Weights of a small GPT-style language model, trained from scratch on English Wikipedia: 15 layers, width 224.
MLP neurons of a small language model. Each row is named by its layer, matrix (gate and up: input weights) and neuron, and shows model dimensions 0-223. Each number is 500 + 25 x the weight over its row's rms, rounded and kept within 0 to 999. Numbers have three digits each. A neuron's up and down rows have the sign that makes its largest values positive.
After each neuron's rows, "fires after" lists the tokens most often just before its 100 highest values on Wikipedia text that the model never trained on.

L10.gate312:517490500510492462434509474492486512505513506515534517491544511537539515503549489530470512490501481486516491515493475508504559497453451495515469502494518497520503500505495452483502485519479479485443488485523505451535523537486507529531538513458542496523540531577508485487532500460509485498473517479498501537488495492533484496512494533498486481543529481491471499496495523486477497474522530456527430563463475508475552450557487495502460484521525503479495543451478491499530494504477511507489532513529482525485501483473483486510504488515519469504527512456490500488508509531499473484481484500523519483514454524507474513515482514480475497485479487499555507506509457534523494506457
L10.up312:506493476517516519484457507524511496475503467475495520528485509449452478537552469492467520509543508532455510520558467486496491486498486497554517505501457492477513518462481480510495471469521469512485497509486502498492514497511476527475521505486496519527471506481478482500470534420498511517464481478530508466491507530502527496486485468497484499466503454511504492462492502516515510521472501498475516512501488502477526521435497508503464516447525490438542496556528600481531460481461507481516506487517493503499509462517533501523454485470535517475500507499485523506483473515500511470489498490468467481526489503546476531495525511489493475475509472544519530510488501474486550475506
fires after: "| "

L10.gate265:526467565493513472512522524470499515463546480506527501522481463492546470483515550503484499522483482507497477464489532497463494457515490500508509455503547511468528489492502486512490449448532498468464501468505471509506491528511504518511523499466517469490498516521552510482505442495448467499524502528506464508505509513503543471509515513482446523460476492510490552480502499495500548518484456510535460513454485442524518493510528508520487449504509474495440499453479540517514497461493506482468507527514447504508540531495481507501524470506505519460505518507535524508467495508489498506516501459487531512481520468492519540489468493495465509504465490515548489513543487507511517513499
L10.up265:512505525507503502489497536509498488527495524527519481484539479515497511526530508572501509484453494471494503489496489521526513491440494460529516496482512510490499495481482494492519523502535475538485506496521467546477447439498508505488482471524534512485477529472512466508491469473431512460473480472529528488497506472451552497481530482481507515479478498527508491499452487552503515539481472476488508535477492502460501455513497522491467511523456501485477521475502504524499510494489534474457504481560459524489478496551553500485465479508509521517520522492509490465554551465505451479526494519493524515471472501522502469496482474523537548513523495504518452516489492511517472473509
fires after: "at ", "of ", "by ", "to "

L4.gate550:481502527495534492479500483516510525519479492501488527481511514489495478486483508476522520473525517472516479502533498462494491523482503493498486507504465468498532465482496516463548523490492515505450506498484481508539499515543504515506497434501491479520515473493490515472503484541518464499547483472492517488486520531406521517508494492504499486506455443487508427498510484553454496513522497491519489486447504511499488548520500495526475525473511507501464527485516508528437515462455507475511470502500470512542534506518447418493523512512501478530485507484476525571507502558477483445497471473516452501533472484517522517503493479510515500503521507498527503502493495510474465497498
L4.up550:486441519481482479518499530452512538516497490504499478485512526492534499463500472509510515488499505474518466492499494472478537477498476521533510535540463515502517510519511519522500501487530533484494506531506549486500524475535514537497486500499525421537460536473536490514462500521542500542534507518473538547497484508459503511510544482502526500511542491487527490525474504516440504459538521497509537533498467528500511489487488461497504498541499499521474515476480529516546500484515508519498532511476490458485532530526475475515521511493534503531520494497504571502489495534549518500530509499511483487479482510538552556539507518480522503533527549517518458490519450480505474508514
fires after: "\n", "O", "R", "L", "- ", "reg"

L6.gate131:513506499509502523497509519485492562478502506491521520495516544493501525508483519483487494505521514449466521502473536575508492523484536489498458516558494457532505480455493487537523522504519513492506488514490511485461550517497494505512460487481467543527486542561505481471508477478500509481519487509501520463476443527473469473525489478452498499525518508505515557477481528532449520528517508503485519439530529500512495467508481487515497489470516514494508488486520512498501505503493506502473540477504480507554472479563457515510530533538471500545497503530490486508504518474468475510484473470450538465543538457496511509500499457539499546479510505525491520483503491501509539492502
L6.up131:527496500461450495540437502490477502501458507474507527473454501495426450505508510496488538546505482506502529492501485481459522486495491500505493490473535517480481455485522493504512489530569496495501545488500520534536508466554509506500516508497523461499521487466488508521454462510516483507561495517515509495518486558466490475472501513515512509503469490507488512526510539522457530488506508502515507484519514504492512507494507488489528460474493478499459506474510511464548480479507506502501554508489510467541467504529486516503467506542474503505520564482476480536480515504528503477514526476475548504494481438520470461586525484534536505480501485491502483484506478490489503505514
fires after: "g", "d", "b", "I", "D", "cul"

L12.gate2:512528498524484518528520497470515531499532481537463532506548503496533448485498491520474503508503525498564525479536512522506530514521487544548479499503457501513520474488515508475426507468521472512476488522470507495491495480490507547509538508498477453515511529527442494483513535487496479493507513490511479538469455541474508520516507458504492509510508457489480499458488478488504490490508494531521465492490479497512501525492530513522486514493515490475523497503510478515515460518485484432529492514520474485532514523492490507486491533478496472502516487565530530442490462529510490461445492511537450469489481480479489489467488520547513470514501456476552542501466514513543482515496
L12.up2:513513522499519521522493541466490512473503564490477547464503496528488485528488517492480537485482472512496525457510479488537511501497446506509501533497465485458498500501502523524485512493496460512525509510525486545508501499469508513487493503484487530475482487484487469457484543517514504497521522518486500530460486513493510491507513484533459545471519494482460494479533507525490501504493560530541479488510499527500492510475543492516463492505567530474517459505465525489488425512501536472490455522479456469530490481461491457487478517466521489508489503498495534461460492532553491513505516528515456479438490455498535461517512476509515448539503495505475531466466479490517500490472
fires after: "- ", "(", "Author", "Time "

L4.gate352:510532472522495491560527535466518475486447493519489545486490499498481492492495501505513495519520464469501507468495458495535465463471493512507494511500476453565518475532478521508515493499488490510489548466494448486523533480500511539508478518478484512532487512510454480547513528483530465483488491461490535503479486510507494522492494540488526509510461493477525524524509497517499535503533525522530524491461534565473524506536505464462478505501484511519503497482484505504523492509477484497511470499443479527480520500502458507564486519549479492500509515491494541501467503531511511568496529527516510482501504509490485518516495559520471499456499506533456506443470534474475547516467
L4.up352:524479502506467474539520515496505467504518480519499549519513509517469521505509489462496491534517492492500497478489454501496491493514472511493492510539510500538514475512525543496489478516532499528448505506470440546548558532483487509490499502468528511538494461497459481525540543479505515506460518486537517511504480491521492507488542523525513509530491492494499535543494498498491533522517536484486554433463490583476515487478491510507483497438514493500460509488470503492502482511489499467541485503478492521509504493512473491508464504550493516485504492492490569534463494541511481528526547471505515459461461499504489503500495572479469503455488498508493500460463510501519482500504
fires after: "| ", "the ", "In ", "May ", "The "

L2.gate312:482502488490497531473547507466519497489515492551520504510490503505514483511474519578512501487470435474441501494539470491503491473482492500486485542423478564437504494489488494489499488527472479502524481493507473525522524470518474510510486471510492525537495517510492498502524501465476520544490509534518542467465510468471515514509514494532509520471526520504522514486504538499457490525487533468544537510510501517464492486427519527500493507494555496452486502515454502494486509506457501490454511528488514496463503540470530506497521551496493505518526454505473488513507512528486505542553499532480463526484514529493524468514490510497532521511523482511482496515488503512460504536475
L2.up312:479471505474501524490505497492502509500512526492502464500529519553495510526526508506523505489477474430506495504467496475536448505546544499474531505510514476511523474518487520503517534551503497511506514474487526512482474509533518546505513459524485531495519486518476489517491505523541510480502506511496528482488475517465522430487442509519490517490515509508545527490487481526515483468497483491475526489517526505507495552543456507495511494535502455500455443504465486516472507509446513488458494487502509521490475524513486472553514532491489474498442522473506480521498476497498538530458462498485534507471443457500515518530514488504507465474504553467515545501531482500482431509482
fires after: "0 ", ") ", "1 ", "MF ", " "

L2.gate441:550450521522519523507490521500470516496480518540507526488491493502503466514531476438498558508503482506461506496524509474516497466476497497523511457505500474477440499483516505499523496543497481503472517497491480466538461527489524469502510474505506488527510461502564445507504506492483497498498526526455548509474498502477492490513484540546525471476516529516458491471532506504489514474510521502553513516515446497501516490491513486515552539529470499471495501484478493456484482514486488511498506562435527528524553499513486529469460568494533525465505446470483522488505513481489497462488457513448498465525510518481473503509501504512511506492529511494514499465518503500492462528497
L2.up441:538460518472479503479489540437469510508531508492472513509511467476494507490510513473431548454513496504507500564492450523525537459523521522553484511519506478530495539455488529511484521488502542507495455525482511494512523513477466481502515488558501492498528515521526475517496477527498528526491516505467508506481507480481545504492522442503453507477493518523533503485490509527463530488495486481547497509487555481460517511521530530488479534514509536507466438506478513503506485525525502477485512458532504448518491514497526466534571484487523510505504511504481470510537510520547518507484484482519464527504471505524535518490491491507497518495498500499484518491545464509483510465519
fires after: ", ", "\n\n", "such ", "He "

L6.gate486:532482534523543522508507504485525495528475527508495524480507525514512506535488510490461491482473515506451479507515528543454459479546457468484504508547504531471487538531491468521531472454506498488462509458523499467474542490506502467515474488528535533471502520500477538506518493529495495473545505537554510542480495524517536550520485499457555520476501497492507449516497474535492476524483485479497435498473511518510534484494545457515465490536551482522498454504511512501486525515500501512462520498515487482493524520494531467519476488517482504521522475518480507473481474528517501561517499520489512546467503496465509512489515521504509546503468494491509510521463502506451490519529
L6.up486:495513494504500504513505521503524531510506478468483517492524507481493491468485494517469520485458500492489455445483489488451529497473488495513478499529505502473431508508507489525490487488543504515478484461535517507496486496481484506506427538467492527474572513499528501495494512537500492501537506476484516524515534533486550497536512508517530541514463457502471534485479488513481476550528549506513515497432491517506513478541519498508489524476506490440497523485539533489519520499497522472511491472489554481502499457504527455479498443572490504516530495497481507513521483485509516515456533513471465526468474513481514518492514496506501488475486514514529518509457491496439480465549
fires after: "D", "T", "\n", "\n\n"

L8.gate216:526505529545517521496493506461518522539531495498464458513520516536488461502514547498524479535530492508520507504492466500467513489517532522545489478526511468555552491494499483467557477532519545475475564490487508537497501474527541468509469483520548497471493520499491468502455528483501457491493498520456532495503480489483453507502476482484494476482508529467479535505492483455471488477503504541527483509511529493481549520532530509512522489530495498470545472485524476525471527505513488502469523508499486502449493532541486516519504487499516518463533517487536491491539533492432475521500466498517488501534536489516527519534525527516507534505484533489494517524532485502488535471522
L8.up216:494525496509541515455463522508490538513455510503503462531508517515520466434542453482532453528517528525554439478475504547489479447501485480483497491473510522502478498481523500504462513470506508514460459466523503515512500514495512501464500520526466510465443507518474493475446461473512486513540501505504566538485507475507566494473532472476552471491498516490491487502503498492482482502471516496524496491491525491489497519501530501481498481496447521455496515512487529492525511477497503537475529515501481528505512493489500518516494523485512484487538479484501497546567534494517482520490516511505511488517517511546489508497511493517487497490440472474562487538497492487534519530476
fires after: "\n\n", "\n", "Website"

L2.gate228:525528520484514482487515472460476507484500533498510514483501476511516497509473525487481480535508508527442518476495503498493499532461505514498511454484520520517530490491524483486456501504441536472452475472506490539518448491534539471530451528467466536501476495484510484490500533484520493521538534536506499468503476521525487488478491446506509543545500542569519464489529490495470547460510503520506476504483471509482487468477437521503484506473491555505517499499517474473432468528504522503462474490483475528504452529431493499525511477506514483514509535506515492504521458493530507450506475484504533514503488509510456468497478535511521504525496509474525487480503506513528509512490
L2.up228:488489548490492479499515523510478498500504508541495544531481450465512493480500512503491514490509504472468501464489533450502515453532478525461455446496520500504474534498528465475487481515464547511470501515481487514504504498497498519538473500509513528507512536502503525530501512560488463487497481549542453504496456495504500519502515509460496476487495515530516491489536491525524513525498530523524463483496500524521486522506468505499489541490493497500481460478480523458512494480489487468517495443534493521490489511475481529483492510490503504533490507515532443468472475499525512495497468529525547494482516508523464492513488525497479512500563550455473533527526543552493528404486
fires after: ", ", ". ", "He ", "The ", "\n", "\n\n"

L10.gate546:536507516504509459523508571449531540496495497496531514498526503517510467514468532520525470474492508490501508491523473517491511494498481506546486464536521489477474542535491500522494489502461546489512495540512510519439500516487542506564520478513507542505514485524458502476487506516495489475474515493503496473478480481528504488510512520456505534481476496464519464479520492520482480488507421536492505492467533521466511505487503499536471475513505539510490519490504490468509510489548459479484498480470497454481504462505478504475455436502478514495503469511507488485492526467453461518518461517467492498507487477481499487449511503412479535451495467459528498499504487501497515485508
L10.up546:512513500473516496524478514508494519497456521496547525502481499481569429498484547494482471508545517535495496511498476472463488483524468492512502498529528495517475530510440499494479491464493486489518496538511511460508522497503506555475551466516504481478517539469494506495517501502477480530475534504493526506458508504480509470507529484479508505528477537429504505529502462537531539500500536502508445532500523440500518489464529475519479533500513472501437496507505476494526478511483440504535480524502524482497543501448525518505459461506521463483518486494534534529513519487546510465504490519471521495462510505480483496508468470501514527515477481502508531486502472539507488499466
fires after: "in ", "of ", "(", "In "

L6.gate541:473471488494497494510512527463507449465520537493510526479497526477467454514511520495451461490497509566493459515479496537497504526485533483489503445465534501519494524522515482541479478488478524511501445491541491506507521496521526461534542494532517503472531470481506500487520503481525495531475469507492545474543510508470530545499512506507531503461504497491503491485490476459503487510535499485466469474503445516487514453535491489435492465496486480481541466510523507531510519498518430504516483484475501483530534484501516499527529506523495507482508475501515512506473434505522482506482476492490500492509520481487516555518507528472499495465486521553460488441466484518477535471487
L6.up541:473513456453513499483485534505493496471506524509477456483504497580455461540504481481458510514489532473490450498495486523538546490515521519533530462498504521512524495508468529467524492484523485486507497476542520528509534515502500491475512480467515553481533508530552490465520516507511501466515500486455542519511496510510507513461489493509508502494551554496513508479550526512468468498487520501501500447539482485470519464496530466513500516507444497513482499514503472507487543470520519506468572535478511478502537433497498497504512496517491482520510482531482509516519458475550492534507493500503471504486515527524508558488500519510505478499483503492476472459521539517481525508477
fires after: "\n\n", "\n"

L6.gate142:493460493463479439519504483478500489452506521504499431510523492505515492465502517503515482518546470536494491553480482497516505489497464507493496504480481476483536496475528468495556477487548483484453548554521506538509519492452526515518525523497510483477550518523487476534498499498482423483481498561491502508458478508494477557491470517504496458471543477519491522506472543515520497492514503501484475542489482504527520524487468522541463463499505507512511513526460479515502490506508496495504469518530513455495493509488459491452508484512520524478517515499512510505468480443507508547512513514483535538512537503506519480483544505497512525541516483490499477509446529479533481489504
L6.up142:507518482460485472525555478500482475518463528511493505499499490519547486483535459499481523497481463496484483528518503473512524565440456504512506494533480471504485491529463509521530473492506465493498509540547510543536508559532492502572457487497469514498513543525501545502493490540500494479519504485468504518469518479524495502501491484534527505484509485502526524517499509511475458528511522494491517551531499461475502453507521499513503515524453504475477498467492476505470502473446539489483512450494489496493458494464492493493500520464463485488465501511438506507498528499487523497524499527510510509546513494545462476482538458512533516485521486454519519518493536476524501542510
fires after: "L", "B", "c", "C", "p", "P"

L6.gate59:524501545465517506499464512504569491488476504506508506476484488476462478481500483479532528523454485510530472486498459559519496510513491503488499521477547527506492510555530442495499506526449490495469522470485442519535518483516526495503555503477487493519522531508457519530520499497511459526514524512492480481534517538483546558482536507533521496526487512470518495520473480464508454480482476482512502505507502502480480468473437495522436519500540499488472529512506534500493490482520544470499536487484469499521510470493485510457524463508464484502493511475518517501495497485487480468514463514493497490507510482490468542519513506514510507439518510530508539510495502460491513573500
L6.up59:508510503512441435484528498502473479521457475538481551525509531480468468498560478530461496493563483506535468491465504519503498521505483510528500531518509517506526519500510512497488494483483490460469469495496486499497492538509527502528451479517546500493467476518442511544493506518498513534498529528479450493481488455516494509528513512525498525454510523483515516474518461483521532479520497498522488560472510511511497493453541477514500504484499482471509519499525574507494469516498515508499531520478465510463504501510511521524512500492510468538507479497465501499501504541523503492546494450491517487503484472521526483474474535465528458528550515540472467488502519463473482545494
fires after: "| "

L10.gate97:516524518498505494503522549542485451490499479510542511535523531522485519490502496521477443465496514494464515505516548513540468512551490536504520481487513452498521502476507487503462488491477450466530471490523493462519489541456538539529484481494504553513501479491464531496498548507494469539502529487490480509487489511491475515468508544505463445461480462478491544478520531536515464516495502522486481446499506505478504514487489511537483458487529486527496506484478473507507477465521458478510470526519479487522507479471518451501520558448505499480477486527527453536522473511540507493480484529518461479512519514487515496505496491476469459497482512494535544514480520522520511492499
L10.up97:542496469477450540503527539515487480473492489488506526521531506525427516510512445492459456491514520488512538486467525540526483489512504524482499524507489474509516475525494448512457477506465484489540471470484490479501492501459512511520471510486492509522499517474477558494495546497516495545532530556515513502485506501524466468514525516512495474473490502470522503512505530507511463527477541509529461469487499540505532518524499494559492489475489507485468474476540491488469524505545493464494470503489514496487520506501529496522533532454507534501469475503557465502518531508519496508507479495488466460469460514457418474538494497519490494512508515492512535474476513490506480499477
fires after: "- ", "Lab", "Time ", "Author", "ens", "In"

L10.gate119:509507443535531507523432516504509453454486519501470513464463522463474474493533517457464478534478527485493489491463506489491535519530521519509502517469504493539525483471524509493522527489535506484468481532491522518518461511473470498521479494486451532515559467499468457507473513475515505521519489545485505487511514457527480491513491499477478503494511472463469528529485558473475502473501487507543547503507459498481497523498516522478497525503571500495499478509509515506473464464521520524509524494507500474514473487465507484502493516444530501492517513505451453465461486520532489484487520503464471477520474457509506506495489472512476458530482500507504517454504479499509462554485
L10.up119:543496465489530490534483519481457496496470565516498491509493544471498481529491511487513501506495484476504477468499484473461527517453474481480475484529531516548503471490468500504510455514453496486473485512462471502521466492506520506534490491490467486509527532476484510544459517484485493498523496531478513466498477469524479486511521468441530450512501514517474503502512504491535492463488516469490455521443482524493521540527554479492527485490510503531504481486515503514553471501497526514502472522471502452477464466514536482516509481503517498493456507535470519473497526483505452522488416469510519480482537508529475531517510499527498491512500573467497503500483477537504486492465
fires after: ", ", ". ", "(", "| ", "W", "\""

L4.gate496:497504527543514489507528498532500496494462478492501482494475540505519441453469531493494481532520479531490469514490496498515488504477500571496492512470485500503538499530544486549468525513520549504457493505513529523477518510530512478515479464515518484529478486536526524450483491528514502479539540523486474491492489501494513496477478509527539495511531530467465493551497497521481473481530523472526496519505493508501508469504475481493504483548500497491474450532529533527476473525485499467494485467474478473532503528548492532469535502519577547527532501500504542530517509493570518470502487444525493462481493507514514503488501515473510502493446529544536500472512475480502503505516
L4.up496:515499510510542511465505493489514504500456497501489478503458489450510469471474490520498498494494466504450447474498456482471466499488502536484502495499514483504514518499522534528500522518551530502497489499511506530496480521531508475491470481511524468484463540531519463485498492521525464513514504473471487520474472489441536521533488520517537447539537554532479476535517486519468513467525558479549509519507513453464511481531540478514550504510465510514494456495483501530481526490470508499468494466469454501492515523510512538543492511526552524483530501507502555496467519502547527471489482488499462473491507523504502493539477514546485464518463474501515505529523496509520512517521
fires after: "\n", "\n\n", "1"

L3.gate224:510508507546462470509505518491552494493519526483482518466467516513518463499461497499497459526535478494499484511444473533492496508509520531504506513524465491472459481487502546511517510476501486491514486463500458521479474481500506463476508524522484490479483486545448468522509485505485472560540542523465521505461477490530564496537493538493485492491491542492522468511486510512468511497487499508518498481487492482498509498501522474553481464512513505499438503512493503469520545502507466509444426532487459502494500543513496459494509489525453470500462473491508562494515509489490531560530496516512489503477518510519507530487489517478515468496489494525511461476524525561495516536500
L3.up224:512518519530429532522501506452509491503490523492548528456463516510478463509531480489506479537494465445509494457458465536521519492486513510533479492516471505489483465513516506510508521475520482495489469494498519528478512506487477472472482531508484522488501492515485471480502477505523469533529571499485499488494491494503511485475486517479450521481488510504529548468541501499532526481528517452506502495516519496495492473523496497514484454500540494516461482490474505475509538468502493515402457545482448540503501472510489467475504482525452466509450478513541535479530519484498490534510500500516479526460512497489503492479485543530509498512503516534509499457514514521476532471459
fires after: "at ", "of ", "At ", "for "

L3.gate56:493463565478488441462490490490516518474499539482474527534496480519507449494497431508529482463464453514476507498524444477500509463489473464485504521501520505486534497475472479492506498530506501492526499514481497501535518472442518537503489530486508510482509482539500529530532516501522464509497497534481491473486518452444438490536544532525493487458490494500501531497520478468516523492544506489471459475472489499479512494523490474490456525520527535528526496541523482468458516469458512509491475483526498541470489510528524508464466516478453492469523484506487487480517524474494524519499501492501536528514485505526510507507503522463495515492493469489525498500503518444468527464470
L3.up56:520462483508523523516489487490473523460466531498478555502531462491502479485482448510450465493499506476467486528492488523487509512487489503472522513466555524504523529477487460486505485548492454502543499550429508512489551499475496545525495519501499499496502460513481520497491469489485440479542513473499510488492496518527511506518495500491530520461534488459471515509505485475468539496488499506537494497456462471483466477508522549539468506516536472491494511498513473526440517502503511470487491493500543506472450492526540511539442497502523500526497515505505542502513483532502502541433473493491495498492500487525483499454485463490488506501509499497511488511495546486476501468443
fires after: "p", "P", "L", "l", "C", "Con"

L6.gate20:531501515500485483523470446445482533516467527475508448476504514510499477471519527473508511512529501465527513491480494531482489504510484502515493505507452491530502505478491453497479546482532516533444501542460526530456510440524497517494526514529483514484520501539505497509472504432448498450521526530477494530500513494515531521471489518471519503529559524524515499513496541537462504513537510480526474488491488480488488498486474531461510531476503541484526516509498508496491490516511482455497489491504531476504534486510498507484488550487490463451490477550485512504496567488545479571522534498501490511510502492496509479468522504477504485494506485518528482541481500527536517453520
L6.up20:517530514520449517485496470489495484483506483473455478523514491516501479496490499518522489471518518501521463472517496486508491510527512488504491499500494501518485460488521482473478490500554506452442500552492484507521528502502514515502489469438509466537507487533497480498486522491464495444471524512513490508452525505560510509473536483469523519532509483509517506512514495453492497526468467487469455540472533504488495481475501508511525483511488522505538502519489475505501500492505470515440515484489538519462527504493544466518532537504484521459458545533517509520530508496493509551503552472496489475500529503533463551521500515436474478535457473516528466549463544516508472486474
fires after: "C", "c", "math", "S", "s", "sc"

L11.gate464:525508524481470543503484558502510499490523502518512450506500514527482440502543475528535513482510507499544496501514485549471480502496449472507534527498526458470509457499491514501528521498497543481515523443511469531518478518485468525487475420511485514502532511500486523499455531526452479506469522537486518469462463509523504530512490538518515542491502484446541510482513483514499454506499482499516482502495513490508520483512487495532501547509469497482490519494492528481464462469524537469508492459474495451504476451481519504492506482509531526491510491506505550490516508489540501498512502512472507491507472487503551533491498457484516460444479521502486499463463512508540465520476
L11.up464:474465556458516558454471527526481494508482467446508510512503465515512470540453520500512503535524493504467487497445490454487497544527484500480483543498528485522510553470482508520534524493526510511515485470450493431499498510499528474532498517502525494512496488517487516533508503504455479504481509486490484470460456493487506475514495503473469527452508554477548476500501496518507489535447492490494471468489520549501536507506506512487514550471504501502508493491458497489508475535499542519522505507493490529487446507501511491519507491497515469527477471463522558506489485522508524541496500541485516507485510456479500523462483468520492530472495484470513485459515495546498466490471
fires after: "in ", "In ", "on ", "of "

L6.gate344:506473499493454483499510492505530505515500536508517451540488524536483505542465525487465505479479488502447523553514495466455479521474469462502533547462495520510491536470489519500517499572537494520510470514527461457530472475486472516486489513556516495502515490543510509477498497502523495529485483538540536532497512493509482512483509464501482519489509481491521493505517511492508465467498472482558500511526483498514553515507506504531491483490483516471501477492515493506481497524480484474444490489499556486495479520549493494525482577513487449539523490466514513482508458491479497542479507507512508539476505504537482540498513494524519423529494501494528488483490480481477477531538
L6.up344:505455528500452489495516498469497521502509496502530496529494525511460497558510492490513510465465488466470549550519502471453475531509453495535500515482468510489479526493529508479492495539546490503493466501503468498495528469483496517470507543524481480476515505524535510510512496521539521529511449498513521511501536494474491498504519471513479490483506512517515495504508524448538474479484520490527513535474506493531563561507469500511486492500490495473469527471516512496499479546463507457470472499495565530544453524535479467546499527494493462478524480466507523488508470453497493509464526524528517515478490502509456515500503464517489453527516513500471488487478489547464473549520
fires after: "— ", " ", "2 ", "W ", ") "

L3.gate502:520495502497468512496515448443567491530477506466471482515463507536497455515495505456489508543522496480506505516471499490508535473488492474489515506493447504516519528566524497490501556476477497500455520462521491469531494550490525483482547503521506479481475494477486531510530507511529490532516466505499512472472517531532525527521545478497504476515493504512518483485533481455493501552514548523555484565498496516468487487495507460532506463470490506503530479534521491522493503498503516503518534489502529488474496465530536541462489507485534508518518504513485465536475541506479507490524459498431501509514476488490498539509504474490499477467534481487537536492498525477463486501512
L3.up502:488507464523537535502521481497534460449533448468478490486453523469474467488568470464499507520499517507505472478474514486498515489532502465535515526518479456481544527505500445506528497484455485507514516496494500491480466531558496496464483531520493498491494510480478475491475461464538502548502551519526508535466516476509488480504454521504456430486478495508540477455542468483517501512468456486517504529498491501532527509508486471512496504501483498445509477520470497536518484503494510504473502493468504508467522472527487474535528510516504479523555517516499506562474517514489500492515533497481462505496483476508483504496516487494500465535509552479489503506510548493493474513518
fires after: "| ", "m", "M", "R", "K", "Sh"

L3.gate35:467500489523532506478532474523483459518470472478522519524476538475534530517497514490490518532547499495456545498523535533467497492488518454510488502501485463505536501487517504517503507480541546490498490467494462498455483521519512469521462537463545507475537557513492482477481476510496468504504523517478528484497507508506545570491502525498530509538528493449535505545509493558459528510485486508453453460538509521494501463519522471496505510524500485474491482511539488464536473496480467516494509432521488506499494498508479481484511487492514543488472495483490509534516490503512541495488498422505491501518494474541521528467532511491518552483513525512518503488479486504492489527524
L3.up35:517464454511475464514525549515497517528503490532513473489515454512524501470525505467490477497492526491518517483465486474472493447511453457493494477522515462500470468533495478470485504506550473508492483520521507529517533499492505499479501529501532532477503543493518520472486530486435482528527485474444505518513539480460482529513532508487477531487498495496503489559483546512481539519515476518519493490527492506577517470528507473500479522517484459505450492472536485524535508526510499489485506461498447493528458513513491489497464538491528514490535489468461489470502497478550460530487479532502500557530471483529531498513511491500467501519492502531484500493547517514520508474488
fires after: "\n\n", "Ear", "b", "comple", "D"

L2.gate447:526519483521521557506489528528466500488520459497515489474499500501530464540462481516484494525540521499487482544523507524517507504501535485498529487513545552543533539468519459520505469466502499532465498481479484479482510523533512504494477526516507546486488500504506481522497493521561464511524519511433466526506507539511488501485484522500532449492514492506503493492512489488489475500520466546495495556475491488534550504513517481517530494456443488466488471525507472497496517493495476496535515503474520526467596464526512503492486476469499456474477538518467528529519501474558500477527469496497491505520493476483446490473495501489512456499476507494485534484510497466510512491492
L2.up447:485516515530477581474482519510500506555512491493515480475503497502490454500496512456446492496525507488505497503457485513513522504510497474507469501501527488546482536487506470476469495459504483485488489522434508493478516490508478527472549488499494477491466529540487492512498480534537480498541514502457513529516499492500498493481474515491517501464519493487496506469508497474512547533487518567547505533470514500510509493500518463511491509492470475468519437515467476577488541534509469506500505491484524492490532516526477540538541493507517467482510540494477542530535471476517527527502460466504470555501499471530447535528484521495513486469509503532510473502489505512486549491497
fires after: "\n\n"

L10.gate107:519480511486508489541535434529507497540497514507477471512475515505466502535504491542493514498450525464488482530481510521456535509489481454558520504486539495478496519464493547504519508514508511500519535509488516495511508491498503486512502517550516487494473469507567496524478522501549509500512555502457568505511507480494460458476486461516538477512562462527505506493461494523483495468506460535498495494489510489492486534504501488504492504501509485488500551510495465492488505525494536482460481519510471466531490477502541496539513473518489550508496495487490574529519492515504520491504529503543469524463489489515495544540467472510470490553499495509541454484522494484505489539511
L10.up107:542485499498519537526544498547505505525531463523521469499506517523480475509506490509495461490503512482432530527483457497522502498517498494495527529475498512523480529474514512517502494468468505494520545531535506544484456527492505523511541503487477507485481501498537504523464507503529515528558509507477529527525517472519440494496496453522547474479510488522517500475533489480477467547483489530539508510452539537468509457483517537487507516497476498447480539473485515505483497508507531517450491494533464502477472482487478504541498495480533528466491507511479545557531474495485520466504495503490502495496478490517494492555443503517480503515438528514547479497485503470520466489498
fires after: "\n", ")", ") ", "W "

L11.gate533:552468483503459464522495511500468496527512502496484527528519485524502491513435491476525507480528495508511508522504539456489505484462491490475514470501516520484543484489510483485509488539477517539474561503562521567482506544544484537500523476497488514491483483439494499500504488521508498470538487505444531530480485517504506496489514474492472540545553546520460505521483503521499504462482526533469510517484521506489510523468481517548506493533530504494500509519448511505486496520533469535499467523501454483481487493512489479463488510519482493502520490518545508531494521509575488493482464510489504496500508452511548523514546524539513455505506491513479484515537503479526486493537
L11.up533:480516519505513492563540475501475491547479444494512499485520504508495476454517488501510513496489479484498481481510553492517510520516464491490481482575540540493456520503489510546494459496486475506535488484503503474502534558523517505498534523520532455524483503518522497520457519522514493500534507519485492500502478508503511512429526501474511493529505555498457468469525486558473504515494506487492496473514509534511481512477514493479451517530498481476483511523480484475506515560497468509461468496504510451511545557516528523497506528447524502495528508549508523546535516472477501513505515537496516501480499533544506499520524520511501511489520502486479463456553498491460484512480
fires after: "\n", ". ", "\n\n"